config.yaml
d_model: 192
head_dim: 32
bias: "all"
schedule: "cos"
MLP neurons of a small language model. Each row is named by its layer, matrix (up: input weights) and neuron, and shows model dimensions 0-191. Each number is 128 + 24 x the weight over its row's rms, rounded and kept within 0 to 255. Numbers have three digits each.
After each neuron's rows, "fires after" lists the tokens most often just before its 100 highest values on Wikipedia text that the model never trained on.

L4.up284:128106118088124105088140122115151088142136180079143113113131124151081095106170150136164127121131140139146159088146140150141101135108120108131144146155153160149131133101137164131155131148127107122093110143139119129153116115159106188163124126148095145096144149132116110122142092119117170134143132134098138113100071148092129146164124122126087111144135102131086068088107103086117143174119091101148097121169092132129106124126125132109119133134157097139104177171181138145155109129153114146179114150134128104104107139139147110100104099128134136154102150136183158140121134146171126125
fires after: " D", " L", " R", "L", " S"

L7.up455:122123147142095143150099126124129155110103124147116118114134106167105115107123107132146105126140123121096139126121143092104083099167137171160136135062099110082090136052143103113144159122181179121128099138100116135137124142121110127123107090097119120147145161132134167143125122130153162153129144105130136160152140167131126120102135118119124122099094116119120108115149137110166133126146127142114117093127121118107092108132105137116068122118133129154140129182094135157166112132135090135153101151133163133158164135137194135195181095140150133097099118177141136140105153149159110118
fires after: " dec", " v", " inc", " ind", "ag", "id"

L5.up13:130112110124184159096115109125075088143076111096131138131129070115129146096087125135076173119158106131123136118151186158118133145142100119116153171134124140130166095124111132125145147117155121175137113141161150110136129133128112131097128122118128059168138215138118125129137137144093095110110117113131147092131124109124113144097117127166120139129089121118123127132125113137144145138086118131112115118155155155137117137153155116139196145127142122131136174086145100112137151110150137137146143116128155143092144119132108178159118124078130160119135113100122145113066118101154112156
fires after: " r", " R", " M", " m"

L10.up422:116123122139129130092150154134138150100148121113113175147141141100166099131120130114118133131155131109109140133160143113154122101075121067113146108120186154196123160119134089162158085079120136156170170131104131138105144093121122133129141122134163089129125101123155139139122122078124093174132113118117140161107091102099141125115205145097118139134143120106161146136108120150097134132151138146177120147126147101133165140119124083171093122128119150109107133152136166130091159106143128118118106135145101132116126114145137102076105108155118117086132126142148123102158066122129109119
fires after: " L", "1", "b", " Fl", " fl"

L5.up178:123120098112137100149143113139193083093107132143112149081125114143120118118101110135158126166147112110131111151113145159113132103115123099127095108147119119140128143154144135117146132084133120101134141137155095159110134137142125150128112160104110091186157156151123109139176129097130139118152206167145147091123175114110170105079106117155147118156124149120123130131148093095107094100160115086150116122122148146063121109189135147082167160136136126143158114119143112128119108130133159149100138130155107151110128117127101166153094136094148159155107138109129082130136083134140129129
fires after: " n", " t", " ro", "-", "T"

L6.up130:088174131100154136111182136108122181097139119119159133120104164168109126116129117115131074124134147104157133117096119096142123136115138139143125125146101109151145117099126106092086107121112145147127136122105174124094141096115108086126093116126112125124097107119129131078085116101188155128111110156148140128161143117165126096132111143120118133151110154123111144097142151153151089121136096137122131127135144098128169169109133098114096155087068161185128147163089138165176134149112141160147160150129172108118145168142187115137123123094109120109164115135123136129133136136160101139
fires after: ".", "-", "2", " ", "\n", " $"

L6.up77:173122110106090091161106057171125159093117142143145213122125100151118143135109135102154110140142138124144128156129100153160107110094131092124124150117117158110083138106118127120159101151119179150147163137154168126158104055105166150133165124174142135121098110147141131108144127127128181105147166101146122112077084108129125130116085110115166150174111112105121142137109113101125117112116145147100129133102135159113124100154116117130145124125117191116159129114128145107123113135146080101133141149122134154128116116132120147113133115118086150169146131136122124140131125093137099133
fires after: " l", " J", " he", " one", " Gre"

L6.up563:081109145109164142118162110170149145155114124151164134165124144110055119165132130132142148142102094112126110146165117127141109044145130116140124126133153148151164119134156114138116127121079157111141124112072106106105126151121096077193090153148130098116132130123111102135096151110095148125139122113129100154123100144152124101127134119143119156147103112152125157159115159149106140082138124143129148106165169161148119101122129095098114159081146150106120130161136147124142117162092119125118106134127163123124137120200110148117115107127145126096132123129113174126163153148094112104
fires after: " S", " s", "s", " Lab"

L5.up410:195166130103132125121081146153125109106171119116127117139146190117171085134156133106126115128136180112123128147131144124211166132147142110135131123151122099093120108126073113137120093132125133147173112149134101115108103111138144142125141136114165081121126114094133120130128126111105126109079135124111145101132119159148105093127098108174157122139151076171157151141127158103180112130158124118136133134114149146108125130129124110135072113128111150139151113170159132114091118143120155108152114160115139116063145141099144103156100117108122131172112122099119099127158149121133142081
fires after: " he", " E", " He", " le", "we", " Co"

L4.up460:156123107098110111136102129101061123153115155145123153091101098169126146144121117137106098104118094119140126161113105142126138153123123152157133176147128108145085112103150125126222124124120165171182122160141103163132130125101128129111129119117123138143103116112103139147095157119107087120115143134151184155111144120163141094138104102126143130130128111121128142117158079104154156077146095145137092124132134103088142103125137087096119105096144128110146096163180126092117140147131144134151141150125128094123156135139148170126119112141135153127094109149109096142160148190145124157
fires after: " c", " C", " l", " h", "he", " p"

L2.up516:137134161120133106118167125160064119124134119097107113127104185133129160147156137125131115165160073158097146143116111158138101105125152134141147125166112126128137119155156134124150096117071133120132121119095164117128122158139122131128138170183142095106166192150102129125095142155131092128140140197116112122088118130132130083160125115132141133105145101116147074168098105123134133131154136191133107106156123103110121124160157127130108113125145154153162160139140116107153130148124080111143142108099133090106092121147129154154084085093136137123105135117101124125132110122121135078
fires after: " |", "\n", " (", " \"", "-"

L4.up146:103069162160147104136166081136143159176181130118143154076119137156128144127142097109147083135114147124107140107136141137133155117106138114121140162116127119155116122159112180131136133157127111128192132110124146155153132141133139169122144146115105102121133147133099150118117151135129155082130161103136102152072131130110104123088139178109148120191124140113101151083087097079115128114129112133095143136103105131131125097145097112129108144128158152127134142123153133055150127151145112134131145116120122192117143125099150166161092124102119090128118104106125147124105108090133143103
fires after: " t", " one", " w", " T", " A", " h"

L7.up396:162133145172089170126132162145137110111102098120104139140155136132109133155132173113148173111141105142093167122128120130143142087131152099154084138136125113128124147109088153125125107162086155139110119124104115105176139112118158127144131098154146136107098132141113090090155109155132118175115144114098150138111120061149103107122132104113114147123138159116115139149139114172094119155148090093145131122121095146120096118115168137145173120110152151120120108106109102161151136126093158131174089127121166190118120130147115117152140102123154129059133083116145116132158151152091082116
fires after: "f", "p", "pl", " resp", " f", "v"

L2.up130:110136115109098107119102136097146118168100101092119160113180152117103109108114139096158146164137097188088166124151085066184107105182151118115129137189130123108129107132114123135111085127136121154144161143120129155107097145146152097084094150146136088109133105142101146126105106134161117106164135141125144101133188118103101096155135131133161134150141088131119137132129119126113161128194116135122090078110128082120118127148125157123118173154116126160105148147145148097116140158165100101135112148125139108117120156154143131120104126115147112139134109125129135147144124108168133119
fires after: " |", "-", " ", "ite", " the"

L8.up256:100132103093132096136097074130099155127162141112089141116146097147123138128110123130169130136147131153173148136125129172173133119106152110090102146143070138174169112154122186117134108064149170105179118112145124156141134125126098134123118152190118122142098138152122110165070145089096104127142123157151129110123110105108096133111111131146151125136143136157161133134081122105125128137140082114134101138127134137136147127149137113095113139150147143113141106125111113112133140087116144105107160154093131130140108098136135125192095123125134115120082161141124172139110135176149147091
fires after: " h", "-", "e", " t", " s", "3"

L2.up127:121139067149133166095092130152158188112135167160119149131111107147136131137161141121147184120110090083116136097121129127130115131174141139152137151147126070101151135140111156096125112071142112191098123140144112125158113095129121098132119141126102117126153140137124124163121123147113152111103155150098147134135106097148135120105127154176100079088125123132139124142153146136179090083120101155114140115137182088110150132135127107128121147109149150151120079123144182130131133103150138119128095086087186128124128133131146139124105111132094132117120159146127118121125097089164129113
fires after: "\n", "|---|---|---|---", "|---|---", " part"

L6.up196:100113116157115104160155134128171114121110109117119105124114126172104153149106121168129076144166132141123154092149136115123088125133116126097105162100131132182113088171135112160105135144116118124104126124129135120143087130124164172069152117133109109128193108152090069138125150143147118147132136148113086149141147089087109127152154133158129094127106117148131118097134134143127105083111148136123120111087128114112106150104156167091124175161142137112137164159141113115130176133123123179106116182125138148112138155135168123100120126118059126127146087150123124120152134114118159125
fires after: " T", " t", " st", " D", "ort", "°"

L6.up306:182122121156138208111122105130121159124144134109098170134142131109122112122164154152126144162148130139106182160138112064151119142136110111084116164158114145095156144138080146143118105130089129148134133159128126131136124114132148094104118102110136116086131096111148130145127123127120138108149139153119130105138115129091105106138100114139108117112148148112136127134128089171096136113142123059088143102109146150077122146128122119143158167152146117100118129158123147133116094189128138158163109141108132093162133126156142118117104180102153173101122132132059146085132105125133109151
fires after: "p", " exp", "m", "v", "l", "est"

L5.up370:154159130153078175124128112128115101161145130116130145132139086131147120107122130112154123102121127125169118138124078097112125149124087108140159152184166134118119160133134107059116137193127122153137165141143130102104133100162116122115113103119128137173100104100132120151107148082127114128137129152140137139149106127085119147134140114078109123154114144159109150146135113168124102114120115140102116088147117146095109139083109123164107131118162120155101116118142187148101109077164149138104148160119101133111165187130119122114132108117102161134150135142111124180105162155103153082
fires after: "B", "C", "S", "I", "H"

L6.up513:093134119100125150112140111151131125128137183166143112112100128117111165100137163124092091116102123149131176127156123144141122114156105176108120128127158077132128067149108102141110120130171106112126132116109209096164108162118109121124105163135163150144139116170163158099115094132158130089166113103099121156113114115145152118143086118167114106107133123160115131144184142140096076093096132119121164150101151112120142109102129131076127095115128137131133121156123162100148126155093142159131128132154133133117141084185117103135148121142110140147126168133140098115134092116123117139
fires after: "\n", " V", " v"

L7.up302:106115094112073129130090131124102164106098134122154116151166140127122136161116154121190161140100103130150122160102159110155117090138105106119114145138128181099134131116104121136101100124153126093154148133143106123088137121143112114164119162102118124135137106117094151128149152121136144139138127174113154088103161097129109135110107124111123146133112175144069132107093136158160157099125146094143096132119145077121125155154156141127159150115139114124142150094134142138111124101098165132101154144094111142105156148080091131085144129131151179117168162145160170132073155124115090155
fires after: "ac", " G", "|", " M", " C", "ass"

L7.up316:120103131117098101122105110087110157134109151149116106208100093095149149165142156170128115086117094105106124127127153136174130128094125137124136136079107144164121124130185079114127143103160122106138150134159157147088101108140112174143100138173137166138124134084090181145149171114116125148127167158108155070151131133130147148106130128137129145104129128142141141161107139122154136092126100090151104116128111131129125120118140129120165112154119138138111091133140088149143082118114099165115124126150146122119137107106146118109125145121062194101124124152125106140133149116106137131
fires after: "\n", "===", "==", " Mc", " g"

L7.up0:111110144121131113165127088116119149093111106095140154154101106138143147146123180143086136166086097129096117119153135128123154131076095113143149180160135138154145139107080091140131131126116151101114122158162151160123142162124106116145110122076158157163132131133104151132145104122154119158126125137128125115126165115125169116123171134130106084101125113124120113113150132141135155084145110153132146121116149128132141126142108115134028095115126131129170097099132107108104140120138141109160112112130105139139089111125161157165109162110156162095116156090165139090169117110143140078
fires after: " ", " W"

L8.up133:138114082098158111162123135099148169125101156157144089107140128155149148136129150091146077129175166145095092130108130146113099125106101122158124095072095097173141169127089139155103125105146124130117093128139153139148112105086130122118155116123113150163109168159103089086101179102161139126090123136121117115130127122125149087149097133154087146105113130116161172169087155108131150134109121129145134144135120123121163140147150111106130140174104139143099124144160137134093090182114087107132156127111166173126142104097138128120144116121120161132125154147124109109116136123159112121
fires after: "-", " (", " re", "e", " de", "\n"

L6.up230:149100091159139131152162116165151115140163117103126121104115136137112144113148109133115116099127134153093139100166144094109121117117138122058097139140156143116150119173141134155141135114161092150136079113126146113129138115112124114104139095105110140147143085179130152157087125102137143110143105144149132143131089132123123116114107156118127132121136114124112189116146105128114109111129121140135177153143109136135127142168149158097131083185109154159160102124154133101129133079090102111157121180113080167101102156165128171144145118134145072091129162145083125159115144108141137082
fires after: " b", " B", " n", "ost", " N"

L6.up300:166105134152098115151090095119084153111153165065143131184095096138118145123161118145140159151136136157149142135154164158165134102091112129105106098088118130155142140115137125120163142119119140173131103136139149088124122127185108116104129135128173157085121129134169098111113136161138168121097113158119123099143110122111114128155115131163122163099097099162089139117117181137147133137124132121128130161128136130114143135101130114092094102135103120126103145130143135105111062163105124134158113141137163147150121151131085118156114138112089085117140107107168122138112066123155122097
fires after: " v", " prom", " V", "ev", " gr", " re"

L5.up167:114106134115132111145159130131146147136143093129130136156100087139142137134097169148099126131146127125115132117135134096133106090087115136108130136104094110166132117114157086112149158075171133066158116167153138166150139134100111166203121075153146120099132154140125104110126145099138088117164160143129101094156115132108142087149108129098155149114155143133102114168125152123146120118116126145169106105112115126091121108155118177121124160131078140134172125139163145136147095163090120122131102162133162124146107072138104127146119159113103140092109146100142112138158117126110178130
fires after: "-", " (", " on", " \"", " over"

L8.up464:121107140149143094131144110128134138129124114140088134143104098121126154146088141130122126141116055124125109133168176084121127140138116198092144171092126108133138096108147077141150137100112140110152121140101135156159090138088094100117166116143135164143131140130165112128169115123107148173139132119088144176144147141138145127117099114157152111107088121140088157093169081133130099129161135144142145140128119122106125096119137164126131133111137174136134141132134149131178087104138135121111115137139162155134132143159144083140175118084096077114129118130118153116105075124118149169
fires after: " ind", " count", " U", " inc", "ust", " c"

L6.up36:142121099142160135144126117122162116115159154095108118114129121072134150136141174143161132145119141112128131119097104110120181120084106101120119131140128138146151121138108144113115143056144174146157145157124123178136111105096130110099154087106178130133111097085126129094150119127141131110134129129113142098101108113098127147104134180093143119114123159084114136158131112142121132156123140114073103134116155123134132156139082106141154121147153135098160163197122167167141060123125130119134137172117108167126125151124127129146095098132149126077168113127144141083142166138105134112
fires after: " app", "l", " Ch", "b", " exp", " L"

L5.up34:135143142093124072116126156124122147181145122098181128082118157123191137114105094114124126115152100154145169145138123132115106112137164116136120123116084100104146151130112155102138106113092109115129134095105150160119102118119093082127126121139100091114139142106135134082103154123135129149135111127153139126136122107091115134114119123161125149133124162156152077121171090075173103123141168152134159149136138125134141143160166161157168109147135129186174119126147121068115101122141136160157156132098075142127133126119118143149124080138134135057148119126132109120136127137158134129
fires after: "ak", " R", " r", "o", "at", " me"

L8.up177:121164147110131111139163149107133151121107136119099116108162129131192136115114143129140156113094120132145133109160136096127153144113114133170091101106127097122178098135093129131118127165122138134127104112133107166175122118126094110133176099095145088167127142081163094099156134140105123151143174087131123091140122146145127114127171071180134103119116114126098125109153135111140151100109096160165097143149155123138099143120145128152087124094125117128115164141159111139124119106119115119156164183157125132131114125188158102084134118146156103118120122109130159150122094082077119117
fires after: " ", " s", " A", "u", " In", "s"

L5.up538:083113147094150141114132105120102155142148140112111135165103179132095115123127125116101113145114086137073118120137104129135085107108109143096132157161107171151179154099111121124123116094094155146139105192107137155153138147118133119141081190118116130141145129145114151108065129143122089164106130112149144119138167117174141119089130113139104129138132145148157113133127136154153118135091101167127130102145131084148104165150115114127126101122120137181142137122151101135107131121101143131179106089101131090106151159088131143152136108136148108138125106109168124121143168084134182121
fires after: " S", " W", " J", " U", " St", " Dr"

L2.up333:085105170097150153169094102154134145110125118147180164141056183178138137126128133126139143149115131114133152169152082138167118135124126118133157118136151125109134115132127106103095104129112135136141094099111166143158105102108107106118108144124121132128160128145138080127099155141135135104118138117118123115126133129104151110121114112119167095142098155149109126133138166125150077138146085154127095091130178133117140130078101143098113157182118108123148109142103144158097111148138137137127116108127118150118141151123165103143128180088129151095123077130168133128089095160142154075
fires after: "\n", " |", "-"

L5.up209:108151147140128170108125112114140104121142101092128126154105175149138130154112087125120113164174171121163125156137114108104118130162145126116169140124092153139127100120145141116136104114140119149129116129097121143126150109141151188145100158112034087143129122156145068136137120140136142119113132125168115099140143176108162136110147137115086115173137128101123104092131084117138131124147127133137115094110089081115098152133154155122105089120134134103137128127155114121131149117109146107165127154122214120146124104158094111099123104111126149177100120098115120131128103158176122142
fires after: "as", " D", " R", " U", " W", " P"

L4.up198:114138143107160141120130160115099180182137164137156114130147105137146126139101154135116126076134116133142093103116161122120126105123138150142153159110120118187155159118123094134149131096170104123102125086130145140135144130113174132171138156171156114141146157135135119109091158145148131120078108141147147092134112126135141095138122116140152145028157128139097135106115097108136161137120089139116130106118086116101123142135151122135148138153082122153115095093131145120132102141133164153083109128125146142138148036153120135140136134124125134087092122147123083127120112145100138105
fires after: "\n", " (", " \"", "=="

L5.up293:126104127167155099158143126143179150153136100117094119099058077142149145102157111144119133109141123177120146112161156144153112137156153106046151149173121122114131123144106122105106139123156122197149102113113123162147160117103147117128145114104115132159150109120124142155144119181120126090097096136139110085115152174142078126099131155129073131152131116121138155092184125098155095123130122140128135150119103127120146132130133136116108110149123097091146160115129139122102120098111101123095114167084109126127110149143159106127092107142134154126141158166123135122097136146136147140
fires after: " B", " b", " A", " D", " T", " r"

L8.up176:091115167081071133148147127092141111117116148135106126158099127129158144088120137129135075146134117120154144129147177109117115135155097124111142116103144158115129131109108167101115083121127104155115105128127165123143157069145140100164083120097119210130166106119112101177117156160150176124176132127105114136117170107093121121153109154129135136150106110135118148122133086130105132118130090121141123128140125136191121128104133091162123097144132108127091143130147141080144158124144142152142126104100121145155174110155139117154138147134129128117104155123090131082123154078136151134
fires after: " t", " T", " At", " p", "t"

L7.up101:164091092166120163123134125140115138130129092171155132171123127130083142120138084163163161126097127139148097142091117102136081157137085118178146161133083121083141107144148103127114156099116092082135127148112143111133099113145150179177117165108139131146166168130066165144109094125147107097094153173149095149123140134129097119102099129151139114127140078124121152103126134139127151089124163160144115094129156148091122106157137122091131127115138114115155110161177094111151096126121127132114140148120128117138144156114135123153141153105135136127134121087147094101144107118126142139
fires after: " g", "and", " G", " c", " C"

L5.up36:114146143117142101150105126121174103127141176105135091121146050114176153114073108125148146141142116145094109132131182104118100106105135112166118110148120121159151136091109123123120168075107106127113111147090124153128148123126142158145086136135201127100143173129115070095093148104183126130128145137119117161136135109119124104145144120121158149125145132131108150116125157118136127098104125124129104129101079154144151116129198151127172149117107132095103110132134154115129122147146112136099129140152111132132134105170100139139149115163112103142148129128133054119149126153112144114
fires after: "\n", "″", " T", " ("

L6.up173:087129131100139191127122145150134160144091173149145101083100145130155120133138127159137179176142118106111120130143118081152127131166124120131141110146127122179136104136136106112143098107078105164123077120121115074084127136136150100141122114109143084117150140125115141109110109103090149165106149095168099148100089106126123086118134132147170120112148144142127133126093151147123099122131122171179121100134135150134140095142162119146103110076105127121092148175135112124106146096119129091146166137128138156147133147116145132096142088175144139074156161110132147137122116120138133132
fires after: " s", "a", "qu", "s", " res", " S"

L5.up121:159153195081129162104116121065143159118141114149167161153147136135110120118159107122174130115106098109123170131126129087154156119140132118136158113130171154137109138109143110117104125121122162093130176135088132139138125103134137117168133101098143122100160113101135126134131129127109127106139128102121107097127149140100098118121109130124150115183091114127088155152092130096157108145122140140162117103163170139127122093120190094140151069104146116093146094125168140075089120127100116116159155128109126128122134188139109121158122099139112133120151143100104133124158173136132128160
fires after: " he", " H", " wh", " to", "h", " He"

L8.up538:120153134102144120141106087172129142127139099137103129110102091135162146124169127146127119078143128121181169144115149130095112144123090122127123109159098153126158119132134142159075162164113085094105120151127149114165130147138163111078136099109078099122154125138171093149108136120134118122133134139164125108094119112132177148114128109182111111162143127144131121139100129078144133115074131155082110143156089184132094158117111136154120153120131154096113138133143118138140169149117131132100172141166086108122121118137174103150133114141123140116127091143111111132119167113160075121
fires after: " T", "i", " t", "im"

L6.up136:142189054127139133108099100100126167144135129116110112156114120181103138136116126082168163087113124129120115145110153114141102179143119075152156183112155129127104119146092138106142100084157108147154170109129116182139169106106136077107129129140106138127133134101161126123140128102147141138147169132117103123142167095143107115092119121161129101124103106127154123123154129099139108103115113114128148142124143109153102124117129139140178128111109157118147103149159151117095136158146116151133145104111157121109122146132077163123140151102103140060140128131147158160134133126093084152
fires after: " G", " g", " M", "un", " Gre", " Gr"

L10.up520:142120075122118162113157103130171149130138116123096151192122145110113145156162146103151110144115114145091150113121101105111135152174132136137099104098118111134067120136119118109108106110119141151137097090143093127109157157154181157124135097138120124120100136150120103144123124140153139135142108141155143103145127092189135143129159112132126096145124127093127149110099161127130108104151146151127150111121131143122187118122198150145169137186150110105164114110150142106123122091127129118101088136127132130113139101117151158147078153102109140109124075123110149137181067104111144110
fires after: "1", "istory", " life", "ion", "2"

L5.up85:153107131085169155140105077124126121092142164107156134159129111176120102124136170130127126153165149119119096135090101123170115131139126155125100119097133125129132156145130111147090096084076136091153075138086102124145096125114145147167118097157148113116073124134119145121137134121137130089119128118114110114147133129137131142126106145173162204143148138148112176130095130096181112145140147129139112130133137116094116121119147123162149136093109109198142085110101147146104116182145148146136173126150139119158145115095126122116092161126117133125122143089148091128133134117116097140
fires after: " he", " w", " W", " L", " He"

L4.up269:112115145138065126125080128156122121114147169097160152123135080121132144180159128122106098107091094144143142143114106189137107141129126156113090137074138111105121148116136110133110137088138093174103115135129161154181098125147132125124127183157142152110172130117122114125149156164106125116124129124131153110146122094133122132136113113186146146129088142115127113104191135189129099097106150108126124094126135107141130091078121136129104119117138151134105131186115175122161108150123135145131110114092137124124122156140098139133154161101094140090096130141166128152118111131138151095
fires after: " v", " V", "\n", "|---|---|---|---", "C"

L8.up432:143096115139067173145114101130120121086106078107080139152116150116099121119175128116148160119125111145158134148111105120080183171140105135166147099093132102114128128143105114116096151161117133134102145110133089115160157181113189158147117154104073119125161116139124129139177138152101108152142133085133077149112131138106120158144146143121103131130131160117114129142130137098149141105120098146144099119148076136132151075145134147091114106130165135141138100133163109155175138140133138143139116132128145143091160129131133105148101097173113121138152098157120108092134117119112130092
fires after: "0", "9", "2", "8", "1", "3"

L4.up328:143106150144090144155122134134122160114120112116136107099095100118168137166117149102127107130107129138095140124123122095143135083126165124152135107133095132158169094107149091127146148100101187075120120142148135163094129124075163174139114122153137084116144148131162120154140164113120105132115184152090130120115124132116130131171165132153132153067124124119176116146127147099115126109140136146098138129126078127099129120149148172106111082110114142164185102129139105111143123115138134118134113137111150090162131071165113156158148176114127119072111142124142103102138130124126151133
fires after: " (", " \"", "-"

L6.up184:099156112142141131133122111122122190132114121133157109140093123151160163144155132141094143166160116128095104145151096165141138156128102074068139128139126186134143089129154080144073150096101111110137097111073174146134133147132119104143137163154136069121102114152133136109150135089113089111121134135134149118129129139107114150145127113197117092131100117117151128158141121169116108141142107139178138085134117137101129123116166098154158112116155140131132132142154103149118125063132166111134145139120080153131124121139098142155108101135134181112125149119137099134119121098139123142
fires after: " the", " R", " a", " M", " in", " ("

L5.up150:154134137107107099147121105130142104110137152159152180121079160139131122091176140149130123196090122114139130147128101104113130155148115123120107109155078094110103136148116102121126108119100132126128152145109109136109157110124162129106121119128100083181085100115187161130151127125132152139137175128131119166115112128085092135109152144098119177107124148146142125130115157169177126111105167127121087110120113155107114119144100146155138110184154138127117127109155099125119115150161123129118154162125124136135149160090120140150169119128123089141119175098109115097096112103145147062
fires after: "0", "6", "9", "4", "3", "8"

L7.up539:130147143138143130170080165195124101150114116124135116147136120180109095145175125135138104182116110130087107105133131121141111101128156121129115124130142152184104112099123128110121121147081140154142138156088117116100118131131108105137150113152108115110169119088114107138106096120121090146144117120130120134110099102104112120112154097119124131070200146205126111108121124102158128131110124122142145148126172125128153143127114135128143113178123111151105145118155155082105125137155110136184132121107110145099131148089108117127122137140155134123148177155095165149170073111124117150
fires after: " W", "o", "os", "s", " S", "el"

L5.up190:117148103125172092119103153116122085121161113102147089133127098154169143099114120135107187122094124157170124138148145111120090131109144126137109129173077131128107148124119152115093114143112093153126134168104136091138137150137103109156121092147134085139156122133147086118125117124174140118115101161104124174084122118113141110115127137119117140141156057137161120110173135140160131126142119151099147153066106108120119129113099119143156115146105142166114126140156111138142162106202125149144189111156110154111134100102140165117144145115146151103109106116095118138158110100157128132
fires after: " B", " R", " b", " r", " T", " t"

L5.up402:128130160149101144152172147140128138102135149097097115118103092163141139113103091130164158135186124095166124175162149116185123101106123107140143150077108104132073116138093143133139108173111110132127122138149144115146115103085129129097115097139094144129149125145120123168137146127123139110179142120081108122152120106108162118107159151171110129120144157107175118144136120121102135091157122115109133115106123171127169123140077097147106099135098113121162165169170110139130129156158114119103107162128136136109120134098131116099105109127139161083119114154088130100094108166138130159
fires after: " T", " c", "ourn", " part", " t", "u"

L6.up524:091097162126088116185116118136109121098149169118158139141135090158126146116115147157158111137144124111108155123131140140152116171121100134163167116089131144112115108108060130151119160124128121135121126161105122150115143107123104101176139120109072143140111134143130112172137125142168138136110130156135152112140146118095095125105142122150159111123107097148100082115133106136148107088160089122131162149125123115135133124102083085155108124101150108153134122156153132125185137094122138162159095116105150119125134126216118096107131119150113097116139119137153098150163082093157142155
fires after: " v", " t", " sc", "p", " T", " C"

L4.up206:153152164157108159127094109145101123132093096138141117160112141087115132155143123160162126140120080076129139140109099091138120171172099086123122139112133120113107113088139139111158129115137143148135086178150108186190128120149168173108140151129116150153110121103137112143110151163129101085116141144131148134084098131114135116102112124142098098100129129136140144169136089156175104137167098160157091102179147104115137165131096102142117151122146121119160133141142149151109092085125109110128137169109111133095135131157114112127152135107147130128138143097139120111139100143127079092
fires after: " c", " l", "l", "c", " Ch", " C"

L5.up1:166141111113135136084151141113126131146101141074167141129080149123073121118175179126113115098134084082099127149116105098114133099137115165204133156149167167139146153117105120118136109158093143164178159135092102111100093102096128114170149096116106136115115160139164141124139153137124095135122131114108097179124115101153139114142119147090148130094133135111093090124110116139145150152131138156150133148133159119127142130106149081167119120103096102107124157136131129147120125154151125128159106143085126132119131119144117116131127109131190136113154085143120187123134125121128108129
fires after: "p", "c", "f", " C", "z", " resp"

L5.up560:124118114104088084117170106101130122139158085135144101162141107146127153162154168119094088132112068120129136124143170129121157127098150096150053147140061129111112122150103131135118101131084142098105100131133127139160098109120128139114136149132148133103097159104131105130143143101116147136103084167150110099119144144150123100118119126127135148105150108139116139149175136132149129158110148139114147133090150110167154126116160121119160125061101126156124150129149139105147128117130145122129140152139161183170156117112087150116128112121152149092110143105130112173118136110202126160
fires after: " r", " R", " res", " re", "old"

L12.up268:071155117103127100166098106173122131139122167067096118139123139147138149158136115150136156152124146139137099150133149131156127139112150150147123113101161122099116102105173135127108153122203117093153104115143127089110156118121131091166118129114153130097109167102092141146093143122091137094154158131109150081108127130181101138117131101113144148146101113133129131108139126136107088124112118087111128168112142122121107102121125120105090129180147088149131142107125172135135154147140148132120150174165140098113142134105174153114101156117088091169121109086111121130148136129118160169
fires after: " H", " Sw", " s", " r", " h", "c"

L6.up439:160158141143166150125122149146107172151139119155130137173101129133096116151140154065111152116106139154123102099104138112156127101118153115124125171140090116142154124083099138115126123121102170126163082143078144113117112153130099134153126145138136130110140131114147137128122098151121120099070165131117106100129098113200078128116131133151127198125133093165114149157140125133105099155148122148159122161112140094103100149139119132114136112115142110107098116177142157145126129117126129085184117144097139110108106118134117170165103119105125086168114140115157156152130117102108084107
fires after: " was", " be", "ed", " He", " he", " bec"